Weights of a small transformer language model.
Architecture: LayerNorm before each block, no biases in attention or MLP, tied embeddings.
Training: 330M tokens, 10074 steps.
MLP neurons of a small language model. Each row is named by its layer, matrix (up: input weights; down: output weights) and neuron, and shows model dimensions 128-255. Each number is 128 + 32 x the weight over its row's rms, rounded and kept within 0 to 255.
After each neuron's rows, "fires before" lists the tokens most often just after its 100 highest values on Wikipedia text that the model never trained on; "fires in" lists the words (lower case) most often at its 100 highest values on Wikipedia text that the model never trained on.

L11.up20 [188 105 142 132 116 141 173 116 158 130 127 174 156 133 128 171  99 109 130 110 162  57  81  84 132 118 112 121 136 136 110 102 149 153 147 132 142 120 185 102  69 189 122 114  92 113 138 158 117  76 158 116 173 110 152 155 138 149 128 168 146  99 137 115 116 128 188 108 101  76 114 135 108  82 148 141 146  86 111 117 165 134 156 130 121 109 138 133 139 114 208 103  83 117  71 195 115 138 174  93 159 149 147 141 104 136 103 126  88  82 129 149 145  88 107 139  79 115 128 163 116  83 115 155 101 140  91 175]
L11.down20 [152 116 156 130 114 128 168  67 166 148 129 181  99  68 129  97 148 156 185  36 121 131 132 101 118 144  97 164 112  84 153 162 107 117 105 134 136 127 128 156 146 184 178 145 185  85 132 118 127 171 197 122 144 151 101 138 150  77  56 104 160 145 159  29 145 145 173 113 169 130 116 101 139 129 149  99 107  98 153 101 146 151 173 163 161 126  80 166  72 155 126 106 114 152 169 115 146 157 106 117 122 108  85 134 153 111 149 107 103 200 162  85 147 142 164 129 109 174 131 152  86 105  97 158 113 132  91  65]
fires before: "ese", " S", " (", " M"
fires in: "japanese", "suzuki", "japan"

L3.up401 [103 144  68 181 135  99  53 145 144 146  86 121 117 142 186 151 117 116  87 153 126 152 151 148  37 176 141 177 108  89 143  87 153 143  76 205 123 125  85 146  74 104 113 141 152 171 106 132 111 166 144 100  46 159  89 151 154 132 105 138 103 106 109  95  88 136 122 104 174 110 152 168 127 138 168 115 169  94 122 172 143  99 194 137  73 121 133 106 127 162  86  99  90 141 135 101 173 117 101  59 115  81  88 120  93 195 152  92 131 102 179 181 135 126 128 172 203 104 213 111  99  69 159 168 116 132 122 162]
L3.down401 [142 141  54 132 124 129  61  93 185 148 153  87 103 110 166  91 129  77  93 119 135 168 140  40 113 134  94 107 109  73 174 130 146 158 101 147 155 135  91 168 102 118 144 165 183 219  97  98  95 135 186 108  66 173 185 144 162 116 114 147 140 107 146  78  93 149 145 125 143 141 127 163 150 138 127  90 199 138 100 116 123 171 171  80 120  99  73 155 144 149  97  91 118  98 156 104 141 151  71 120 105 114 100  85 147 145  93 102 182  79 210 154 132  92 102 116 154 179 181  83 101  89 152 120 117 151 139  94]
fires before: " ", " |"
fires in: "february", "march", "april", "august"

L2.up348 [111 117 138 128 150 116 130 151 155 140 102  75 124 150 111 128 108 159 104  82 117 110 112 138 154 124 184 128  97 107 147 162 123 125  70 116 120 125  90  87  83  73 142 126 150 127  59 150 121 164  98 124 160  75  90 135 160  73 117 128  91 147  93 153  95 114 147 132 128 129 147 121 137 142 119  93 100 182  26  88 138 128 175  77 129 101 145  87 220 191 168  93 143 137 114 142 170 156 135 205 104 123  94 141 140 117  61 105 135 143  84  92 122 168 150 120 114 130 162 100 103 149 177 194 148 132 116 154]
L2.down348 [181 101 125 124 150 101 136 121 150 136 132 107 120 167 171 137 139 101 109  91 117 109  77 159 121 140 193 107 118 153 106 142 193 154  53 117  98 120 125 153 116 129 127 156 164 170  74 121 126 151 120 131 151 114  49 181 158  78 120 119  80  92 148 135 189 122 172 110 133 145 172 173  96 103 149 110 133 164  90 148  94 154 172 122 146  76 110  79 135 191 116 175  91 146 115 190 118 150 128 154  91 167  89 114 131  89 127 170 108 152 103 100 130 121 165 106 110 154 144 112 133 122 178 129 128 153 140 152]
fires before: " "
fires in: "born", "website"

L2.up208 [106  93  93 128 127 122 112 111 170 168 160 147 183 180 114 145 137 145 134  87 184 154 148 138  99 103 162  85 125 120 167 110 136  97 139 140 147 159  99  93 149 157 205 160 123 159 247 181 100 122 114 110 134 172 124  93 134 163 159 123  94 194 168 107 134 126 112 182  93  76 197 121 154 137 100 119  82 148 110 197 157  72 111 125 106 138 158 148 122 107 119  60 146 187  97 161 140  91 108  85 136 122 191  65  98  80 176  95  97  94  81 165 134 130 136  67  65  88 111 122  97 146  94 114 120 138 113 107]
L2.down208 [ 81 121 112 171 134 127  95 139 165 148 136  78 189 136 122  90 134 153 113  56 152 172 159  72 125  66 136  85 138 136 114 115 142 121 160 155 137 158 113 153 147 142 163 122 117 142 163 152 138 109 149 138 145 145 124 120  90 185 119 114  83 168 168 165 115 185 109 148 146 151 185 103 109 132 121 130  80 174 135  82 156 149  97 107 110 102 203 121 123 193 132  76 113  86 105 100 129 110 114  85 128 101 195 109 108 106 171  84 152 135 184 143 101 115 107  61 103 140  64 126 159 168 165 153 200  53 179 103]
fires before: " York", "ish", " Or", "s", "ton", "er"
fires in: "new", "jewish", "news", "newton"

L2.up652 [ 96 194 101  88 195 149 132 156 100 140  96  96 132 137  99 126 102 125 189 143 148 175 116 104 171  63 156  98 133  72 137 142  34 108 126 107 162 141 126 146 157 101  92 125 138 136 150 104  53 130 135 159 170 123 131  35 161 145 109 111  71 127 124  44 155 122 186 171 109 169 199 123 111  54 131 136  76 104  66 157 133  73 167 136  93 128 116 100 171 111 137 102 147 105  93  81 150 161 182  98 165 103 124 172 128 138 106 109 118 141 140 147 100 153  93 102 129 142 138  85 163 179 137 119  69 141 165 142]
L2.down652 [136 190  58 126 117 114 146 124 148 126 135  87 175 100  53 120  46 109 151 147  93 164 135 104 146 151 118 123 127 107 100 185 168 100 102 109 180 126  89 115 129  89  99 104 143 137 151 135  79  90  94 107 141 167 124 101 151 155 158 135 116  30 160 151 162  95 172 139 103 154 116 176 115  94  85 107  62 116 134 111  88 142  97 131 115 119 113 126 159 177 187  70 153 142 115 124 131 162 149 184  88 114 132 146  98 137  69  86 134 150 140 128 126 129 143 128 127 153 144 148 231 221 155 160 147 146 126 108]
fires before: " the", "ce", "ces", "ced"
fires in: "for", "force", "forces", "forced"

L3.up631 [134 128 167 105 122 145 122 179 167 120 149 117 174 212 146 180 103 160 140  49 148 158 150 116 126 133  85 121 136 125 107 120 171 138 106 136  95  68 181 162  85  90  99 161 125 155 199 120 132 117 201 184 168 143 166  93 131 140 104 173 139 141 186  86 166  95  81 129 122 163 145 134 174 101 170  83 105 134  94 183 144 103 136 110  97 156  84 107 189  70 103 115  99  91 154 135 122 145 123 159 156 123 149 133 131 173  80 126  77 185  82 123  80 160 154 159 117 158 147 111 108 159 136 143  87 132 177 115]
L3.down631 [193  98 124 114 104 128 149 125 105  78 145 157 170 163 117 179 140 137 162 139 167 131 118 116 120 130 116 133  93 119 137 117  94 114  62 160 141 112 141 149  94 134 119 170  80 190 222  96  99 151 209  88 141 160 138 157 154 179 134 129 159  32 149  80 151 142 176 101 180 173 112 149 149 104 172  78 165  64  96 144  98 117 102 126 140 116 131 119 179 119 111 153 152 119 139 108 119 146 129 138 147  93 158 189 145 161 122 151 129 132 144 163  93 192 116  89 156 108 157 133 108 140  82 117 119 106 164 101]
fires before: " the", "l", "t", "om"
fires in: "at", "atlantic", "atomic", "atlanta", "attorney"

L4.up207 [153  87 145 110 137  73 157 128 177  36 154 184 134 121 100 164  93 126 162 149  85 113 163 171  87 111 109 126 111  53 106  93  87  99 100  89 182 154 182  79  94 127 117 200 108 130 143 113 101 128 133 135 158  74  97 158 127 184 102 110  94 125  92  95  98 137 123 126  87  90 127 126 148 170 112 141 122 124 167 119 144 132 153 129  96  64 126 147 147 116  81  91 112 200  99 140  74 186 171 172 143  94 132 113 136 147 174 159  95  55 160 101 197 162 108 110  91 171  82  95 114 198  90 152 120 120 110 102]
L4.down207 [108 128 134 133 186  97 120 182 151  98 120 147 140 100 144 160 162 104 138  99 105 158 132 157 111  90 151 122 151  31 127 121 113  98 186 128  94 151 143  94  86 123 105 130 138 146  75 110 143  88 150 168 137  87 109 148 150 138  73 158 118 183 122 140  73 139 168 140 137 117 116  95 132 140 120 141  93 132 112 133 134 140 117 137  92 142 115 110  84 162 112 155 121 158  63 181  72 166 111 112 188  74 111 112  78 128  99 100 148  86  96 175 160 103 115  95 120 201 115 154 156 162  88 168 182 157 116 145]
fires before: "ese", "est", "ation", "al"
fires in: "japanese", "largest", "site", "location", "old", "company"

L2.up85 [146 110 175 123 138 163 134 134  81 189  96 138 150 149 128 116 145  91 102 200 166 168 142 155 185 106 156 119 165 172 123 168 132 123 145 193 117  98 130 151  87  78 111 125 171 150 162 116 153  93 148 150  88 140  91  74 120 132 135  91 122 119 145 134 139 147 135 127 109 132 104 114 171  99 170 120  64 106  35 108 104  92 146 154 125 153 194  89 147 143 127  83 129 154  82 145 145 119 182 163 156 102 111 128  65 152  67 151 104 158 120 130 104 124 189 135  96 126  75 177 129  98 130 176 116 125 188 136]
L2.down85 [ 73 106 168 140 170 117 129 119 113  95 188 131 145 190 174 108 118  53 154 154 111 237 115 166  79 101 173  65 141 149 123 154 124 145 128 124  73 142 133 142  99 149 111 134 159 170 160  90 142  98 161 125  82 105 149  82 106 151 178 189 169  99 108 118 166  97 150 109  93 127 112 152 121 126 143  96 148 104  91 149 124 140 152 112 112 130 100  61 145 102 119 158 144 124 153 126 152 115 183 150 203 108 198 150 120 148 102 170 127 110 165 123  93 164 210 135 162 143 136 147 161 129 144 144 114 124 162 121]
fires before: " the", "l", "om", " in", "t"
fires in: "at", "atomic", "atlantic", "placed", "attorney"

L9.up47 [132 146 118 137  98 104 111 101 205 161 157  67 174 125  49 113 113 153 164 163 133 139 139 174 160 119 132 187 115 147 153  87 134 140 123 102 110 115 136  63  53  55  74 139 135  85 160 122 100 135 118 136 161 123 122 153  94  91 157 125 129 164 106 132 103 153 190 172 121 132 217 100 149 168  84 146 106 105 128 152  83 121 150 137 155 133 140  65 176 134 157 127 138 162 116 159 178 116 170 130 160 139 152 103 102 145  86 113 120 176 142 108 117  90 107 113 131  63  80  93 130 135  96 120  96 130 150  89]
L9.down47 [165 108  76 128 110 132 197 110  87 101 126 181 103 115  93 141 167  86 116 146 159 141 124 157 121 123 193  93 104  78 153 122 112 180 140 124 103 127  72 141 165 179 125 114 153 158 152 133  97 179  83 149  72  90 138 121 125 138 207  92  83  85  64 143 114 194 135 134 116 173 106  97 125 161 135 116  78  91 124 127 137 144 102 144 163 158  81 191 169 122 173 106 101 149 112 115 100  75 159 126 105  91 140 161 153 155 134  91 143  63  70  97 215  64 138 147 146 139 140 104 157 159 111 136 131 187  88 160]
fires before: " ", " the", "em", "inal", ":"
fires in: "from", "born", "criminal"

L2.up29 [ 90 147 125 123 123 113 169 134  85 143 103 150 126 118 123 105 125  80 149 137 141  80 190 147 191 116 142 151  61 148  86 106 103 143 120 127  97 190 103 115  91 111 118 161 152  87 136 115 153 118 166 148 141 121 135 143 163 155 106 138 113 105  83 106 132 175 129 168 123  57 175 158 123 129 117 112 125 107 151 114 107 137 211 158 186 101 122 135 171  55 124  69 156 179  79 150 151 133 113 165 158 119 128 123 123 114 124 111 137 131  80 108 151 143 121 136 115  75 163 152 142  70 141 172  24 121  89 149]
L2.down29 [178 141  93 146 153 176 106 133 150 121  58 103 167  93  96 106 130  80 134 176 194 161 128 116 150 120 167 112 145 126 151 120 134  67 123 133 135  85 138 171 131 137 121 109 208 131 143  87 189  92 137 123  96 111  75  98 180 135 103 155 123 148 135 131  99 126 102 142  85  98  87  96 134  47  99 101 102 142 120 164 134 144 147 166 211 106 107 144 130 145  55 108 114 151 121 122 134  82 161  84 143  86 123  81 104 116 109 115 151 144 146 126 121  80 177 126 147 127 107 132 141 101 128 145  98 135 127 134]
fires before: " ", "ited", ":", " in"
fires in: "born", "located", "limited", "building", "date"

L2.up673 [135  95 136 150 131 134 143 153 152 125 114 191 121 124 140  79 115  93  70 167 127 119 184 136 160 159 103 161 154 190 168 108 150 129 158 172 148  81 189 127 128  79  98 167 126  85  94  79 166 133 161  76 157  84 170 142 132  52  78  93  89 157 131 170 169 159 142 192 152  20 133 107  78  95 153 114 179 107 103 137 134 159 134 122 133 133 185 100 129  81 133  74 126 170 143 177  70 172 177  99 123 117 112 116 121 145 115 115 117  98 124 117 102 115 139 141 177 114 137 137  97 107 113 136 125  93 106 118]
L2.down673 [ 89 110 137 139 131 105 125 136 173 140 148 189 147 152 124 150 112 110 122 211 165  65 116 119 157 136  82 119 160 139  79 163 131 112 128 119 103 103 164 123 182  88 133 137  96  75  93  40 112 187 162  80 122  82 175 115 140  70 104 120  93 199  95 182 122 139 121 144 154  79 131 107 113 104 154 147 128 109  83 118 133 128 163 183 151 127 129 138 150 131 128  94 142 185 172 150 146 140 193  93 129 175 139 128 107 129 104 108 157 112 112 117 194  90  92 167 161 155  75 177 145 114 105 125 154  52 117 118]
fires before: " |", "ain", "s", ")\n", " of"
fires in: "team", "group", "round", "mountain", "accounts", "each"

L2.up176 [ 92 141 185 127 124 109 190 163  84 178 110 108 139 148  66 140 173 109  71 155 119 120 156 154  55 103 105 174 102 107  81 148 137 101 163 125 133 165 145 101 120  97  95 156 121 124 130  97 121 165 128 106 138  79  91 109 169 158 204 142 108 152  58 159  96 145  84 142 180 145 162 130 154  86 138  92 121 127 138 145 130 135 134  81 116  77 103 105 151  98 144 157 141 100  97 148 151 145  75  99 161 104 191 140 108 120 139  74  88  84 125 139 118 142 171 159 181 163 161 117 105  93 129 156  93 134 150 134]
L2.down176 [150 129 110 148  79 128 162  71 114 157 178  98  85  75 132 176 148 115 111 174 163 161 173 127 137 141 115 127 110 142 114 149 150  93 137 193  95 133 147 128 133 137 103 181 134 128 125 110 116 107 126 117 135  98 144  82 142 129 143 147 177  80 115 116 105 149 154 134 192 137 101  91 148 112 135 159  68  60  93 119 102 186 139  67 114 101 139  94 127 157  82 128 105 136 129 163 113 127 114  93 166 114 137 120 121 110 152 110 141  85 105 139  84  45 168 160 121 174 197 134  57 107 131 130 102 143 103 114]
fires before: " ", " in", " on"
fires in: "born"

L14.up711 [129 189  62 186 159 154 116 118 144 139 112  90 176 179 123 111 157 153 163 110 124 172 129 119 104 153 137 131 118 133 115 155 101 131 135 127 137 115 162 137 147 111  56 225 137 122 165 166 126 142 137  94 123 162 150 140 159 158 163 167 167  96 117 137 121 108 147 120  65 119 119 166  87 118 106 100 100 183 142 141 178 129 122 156 128  88  97 130 107 173 159 159 111 135  90 101 170 148 140  56  88 109 137  51 138 150 182 135 138 131 118 140  85 171 129 132 118 119 143 150 140 160 164 163  91 131  86 128]
L14.down711 [ 60 150 124 165 127  96 118 100 112 147 162 100  85 139 166 144 121 110 100 111 166 131  98 241 152 127 163 131 167 120 128 169 102 133 129  89 159 109 110 153 122  95 149 123 143 160 160 174 153 143 146 116 173  83 107  51 129  98 145 127 117 115 116 136 143 119 129  62  75 118 118 169  96 126 134 104 177 112 120 159 125  94 159 161 179 134 125 113  95  85 135  94 177 111 152  92 136 157 135 157 193 108 130  47  95  67  90 139 138 128  85 172 138 150  91 130 159 127 204  75 138 126  93 130 185 166 122 141]
fires before: " the", " a", " ", " #", " his"
fires in: "of", "at", "received", "earned", "scored"

L3.up617 [124  66 178 129 122 127 119 129 127 113 139 128  97 101  42 148 101 113 123 158 105 143 119 113  75 152 182 159 100 134 120  99 126 130 187 130 106  78  60 113 124 149  84 135 130  92 117 146 195 155 148 112 185 153 111 100 142 106 126 106 199 179 162 125 130 189  97 133 108 163 134 134 109 169 125 113 132 175  85 128 142 112 178 100 157 137 191  91  83 135  98 119 118 170 108 102 123 153 109 116 175 119 106 115 116 105 126 126 150 196 139 148 174 155 104 135 114  75 100  74  99 112 157 121 136 117 181 132]
L3.down617 [119 144 127 111 105 126 100 117 139 169 156 175 124  83 159 106  83  30 104 125 161 100 141 122  88 180 166  85 116 167 133  93 139 124 130 108  76 107 149 129 145 191 150 133 107  85 181  88 188 144 140 115 133 125 125 116 115 120 153 101 173 141 122  56 147 135 130 133 120 162 171 127 132 138 110 112  97 141 161 123 132 140 124 139 140 127 156  94  79  85  90 119 134 174 114 114 167 169  68 113 154 115 173  93 152 126 134 137 127 135 135 157 147 154 139  61 142 138 137 148 189 121 176  80 189 145 198 106]
fires before: " ", " the", " May", " October"
fires in: "on"

L8.up322 [166  80 135  68 122 170 130  99 176 161 125  93 145 136 163 170  96 205  34 159 194 111  96 136 155 131 154 197 102 128 162 142 131  70 127 179 124 133 126 151 105 134 171  82 142 177  94 134 153 120  73  72 108 120  78 185 206  94 151  95 164 143 102 168 115 113 170 125 145 126 137  31  93 139 161 102 140 142 111 132 184 116 159  98 146  85 130 162  86 127  56  51 121 196 167  89 101 116 138 132 112 162 171  96 108 121  99  97 151 114 117  80 193  94 140 163  68 127  84 125 140 105  92 149  89  46 169 141]
L8.down322 [128  94 107 129 125  72 119 153  71 118 184 170 178 120  87 113 140 129 104 129 136 118 140 158  77 140 110  67 144  75  93 101 154 102 109 135 144  89 164 181 157 147 101 159  73 134 142 107 154 122 120 174 157 132 104 160 135 162  60  73 136  92 138 114 146 120 146 119 138 149 133 148 145 128 122 124 139 120 119 139  97 106 115 144  79 146 149 149 156 126 178 198 174  73 147  85 143  93 102 110 127 129 155 148 131 112 188 106 114 108  78 116 102 154 125 123 189  97 126 123 130  41 173 155 199 155 155 180]
fires before: " "
fires in: "born", "family"

L4.up678 [ 88 131 160 108 127 163 118  80 139 124 158 148 162 104 157 158 147 118 101 177 173 170 132  77 109 119 135 143  91 109 127 148  96  88 128  91 187 187 127 130 134 171 140  89 127  87 162  95 106  94  91 139 121  58 147 108  67 125 105  95 144 124 103  35 155 202  60 138 126 113 101 138 152 110 143  87 172 109 161  97 176 113 177 102 114  51 162 141 142 102 111 124 151  98 116 114  82 144 106 155 123 143 151 131 189 148 149 103  72 124 131 135 130  70 151 152 145 154  36 100 185 157 138 168 131 127  73 158]
L4.down678 [120 135 130 117 124 135  87  90 144  73 129 147 132  50 135 113 152 111 165  86  69 178  75 115 140 131 122 120 152 113 148 106 102 123 167 126 150 155 119 147 167 120  59 183 107 152 101 140 133 145 118 129 188  86 118 205  78  94 142  94 132 122  91 134 116 131 108 173  93 143 169 132 135 184  89 183 121  93  95 109 111 137 166 109 101 140 138 144  93 117 122 106  65  89  83 168  66 160  97 183 141 105 130  67 144 139 157  36 137 130 148 148 100 109 159 222 146 157 120 149 161 147 104 179 140 157 136 121]
fires before: "ese", "ian", "ing", " a", ","
fires in: "japanese", "english", "japan", "played", "russian"

L5.up651 [130  80 124 147 113 141 122  71  80  89 171 208 123 169 122 164 198 129 117 169 141 156 149 112 171  98 123 117 120 120 178 103 107 115 117 113 175 148 164 136  71 126 121 142 135 113 123 114 168 114 115 198 172 158 149 154 111 133 116 117  90 155 103  67 105 163 194 116 104 127 102 114 108 148 171 131 139  76 116 121 146  66 154 101 148 119 145  94 131 143 151 138 138 162 113 113  82 177  93 124 168 139 141 125 113  99 128 115 133 107 138  85 213 203 136 155  76  75 100 123 113  84  95 142  81 142 132  93]
L5.down651 [114  73 149 107 138  86 130 150 176 170 153 127 208 104 109 173 186 131 105 121 110  55 151 134 157 157 117  90 160  75 113 176 141  79 107 135 177 130 134 115 131 200 157 135 178  95 125 146 112 114 160 127 143  81 146  92 139 125 129 123 147 109 157  72  76 135 136 131 131 139  67  72 122 134 128 133 132 126  91  86 132 148 150 164  97 110 147 100 150 179 190  88 148 144 164 165 134 177 125 107 177  76 123 102 166 115 141 129 135 119 117 115  89 123  96 135 112 177  93 164  74 169  51 179 142 142 135 158]
fires before: "ese", " |", "\n"
fires in: "japanese", "china", "japan"

L2.up684 [135  78  78 141 126 117 119 164 108  91 120  89 108  95 156 142 146 160  99 165 111 121 132  99 155 127 146 135 113 123  98  90 166 165 120 113 106  94  98 110 120 127 126 152 178 127 126  94 167 141 157  66 148 118 132 183 152 145  75 161 118 121  65 128 193 140  64 166 126  99 121 139 146 148 181  74 134 104  89  98 177 120 156  92 140 126 128  54 191 120  71  95 113 183 131  81 128 148  83 137 101 145 222 157 178 200 118 110  99 174 115 119 153 157 139 140 139  69 121 118 131 102 105 118 103 136 104 154]
L2.down684 [176  98 134 131 156 106 148 198 115 110 128  79 125  85 149 148 158 150 142 171 148 146 124 112  69 132 135 132 147 120 135 128 121 209 127 136 104 146  73  67  84 126 147  78 168 148  84 139  76 117 186 176 145 159 141 126 168  93 101 144  71  83 106  89 223 150 104 131 111 125 103 101 157 183 178 121 131 137  94 122 142 183 189 103 103  95 111  49 105 128 172  60 100 136 143 147 141 150 107 114 153 166 152  96 148 120 145 117 121 114  97 120 141 157 115 160  84 108 104 137 137  91  48 119 114 138 132  79]
fires before: " ", "as", "e"
fires in: "born", "karvelas"

L2.up17 [171 104 112 172 128 142  89  70 146 163 120 136 167 193 108 122 112 118 123 150  79 188 137  97 168 103 143 155 191 104 146  80 173 165 139 116 182 100 160 166 122 143 123  87 147 179  78 126 124  93 130 106  73 110 182 176 132 146 105 163 188 154 106 138 196 106 176 120 110  87 186 123 118 151 141  75  80 104 100 116  89  87 207  98 153  99  49 150 122 122 107 137 115 133  87 140  95  99 118  93 104 129 109 146 138 143  89 169 164 159 135  97 131 119 112 203 120 116 192  59 122  70 170 137 151 123  96 168]
L2.down17 [133 106 134  84  66  75 169 131 130 142 153 138 143  75 171 110 159 107 132 147 120 153 144 103  63 129 122 119 119 117 125 103  96 144 130  96 159 156 107  99 131 151 127 114 153 141 122 130 184 146 162  91 150  89 141 106 156  86  86 142 168 149 126 146 127 118 120 102 112 109  70  92 117 200 193 118 215 103 167 138  58 157 136  63 100 106 146 139  57 111 131 103 130  91  98 134 107  59  76 115 182 134  81 157 132 161  88 182 175 141 131 150 136  75 191 124 155 182 173  93  75 172 122 144 147 174 113 136]
fires before: " ", "ig", " |", "in"
fires in: "august", "intelligence", "september", "film"

L3.up207 [120 106 131 121 129 131 140 123 153 125 106 102  85 105 101 194 126  99 121 144  98 132 125 100 168 152 173 115 143 148 180 181 142  94 184  89 169 102  62 116 168 159 107 147 103  70 124 137 149 147 107 121  98 139 111 123 132  46 139 134 135 147  95 132 156 124 105 132 112 149 137 142 172 122 100 125 130 131 116 146 158 161  81 109 138 195 114 134  90 136 104 150 152 113 112 126 118  70 131 136 103 127 123  98 104 177  61 145 175 239 178  76 157 113  68  72  64 114 103  94 117 160  46 124 141 103  94 171]
L3.down207 [134 141 118  98  32 145 185 197 176 177 110 113 160  95 196 125 174 124  96  91  95 103  66 111 139 102 122 141 110 133 108 163 125 122 114 163 145 145 105 115 180 104 127 128 130  68 106 185 134 127  94 144 109 130 147 106 109 149 114 125 165 138 153 127 161 172  78 138  93 138 102  58 111 109 104 145 193 179 169 105 184 165 103 154 148 136 115 124  84  71 114 124  80  94 118 123 108 116 172 146 120 108  92  59 136 133 100 118 151 112 132 141 202 111 134 117 114 170 127 121 192 117  71 131 178 101 121 150]
fires before: " ", " the", "stitute", "ternational", "Ch"
fires in: "in", "institute", "international", "inchi"

L5.up139 [112  43 170 123 129 177 116 158 192 127  62 124 159 101 173 134  90 167  74 104 151  78 131 127  91 213 140 119  59  98 110 173  96 100 100  86 102 118 120 120 120 137 140 115 140 103 123 103 109 142 129  73 121  86  93 146 141  73  76 102 144 162 121 207  98 118 106 177 156  98 169 109 112  95 151 112 105 150 161 135 141 121 155 151 122 144 174  44  93 138  92  61 114 156  88 127 166 133 111 109 144 102 139 122 108 126  61  77 129 167 115 173  91 115 108 100 111 146 155 143 132 172 109 106  98 158 141 162]
L5.down139 [ 86 132 106  81 100  81 121 130 165  97 130 161 141  61 148 107 146 122 117 124 141 155 104 117  87 128 123 155 130 164 118 170  78 106 142 143 106 140 138 161 144 132 118 117 134  91  98  55 164  91 128  59 149 143 168 149  46 132  96 113 109 154  96 142 134  81 103 135 189 137 144 149  95 107 192 152  87 150 161 138  68 100 118 150 107 102 144  99 141 144 154 118  93 157 109 153 192 110 132 145 214 106 136 143 126  94  88  75 177 174  54 140 148 133 155 116  89 107 157 208 162 159 159 168 140 131 127 164]
fires before: " ", " the", " to", " March"
fires in: "on"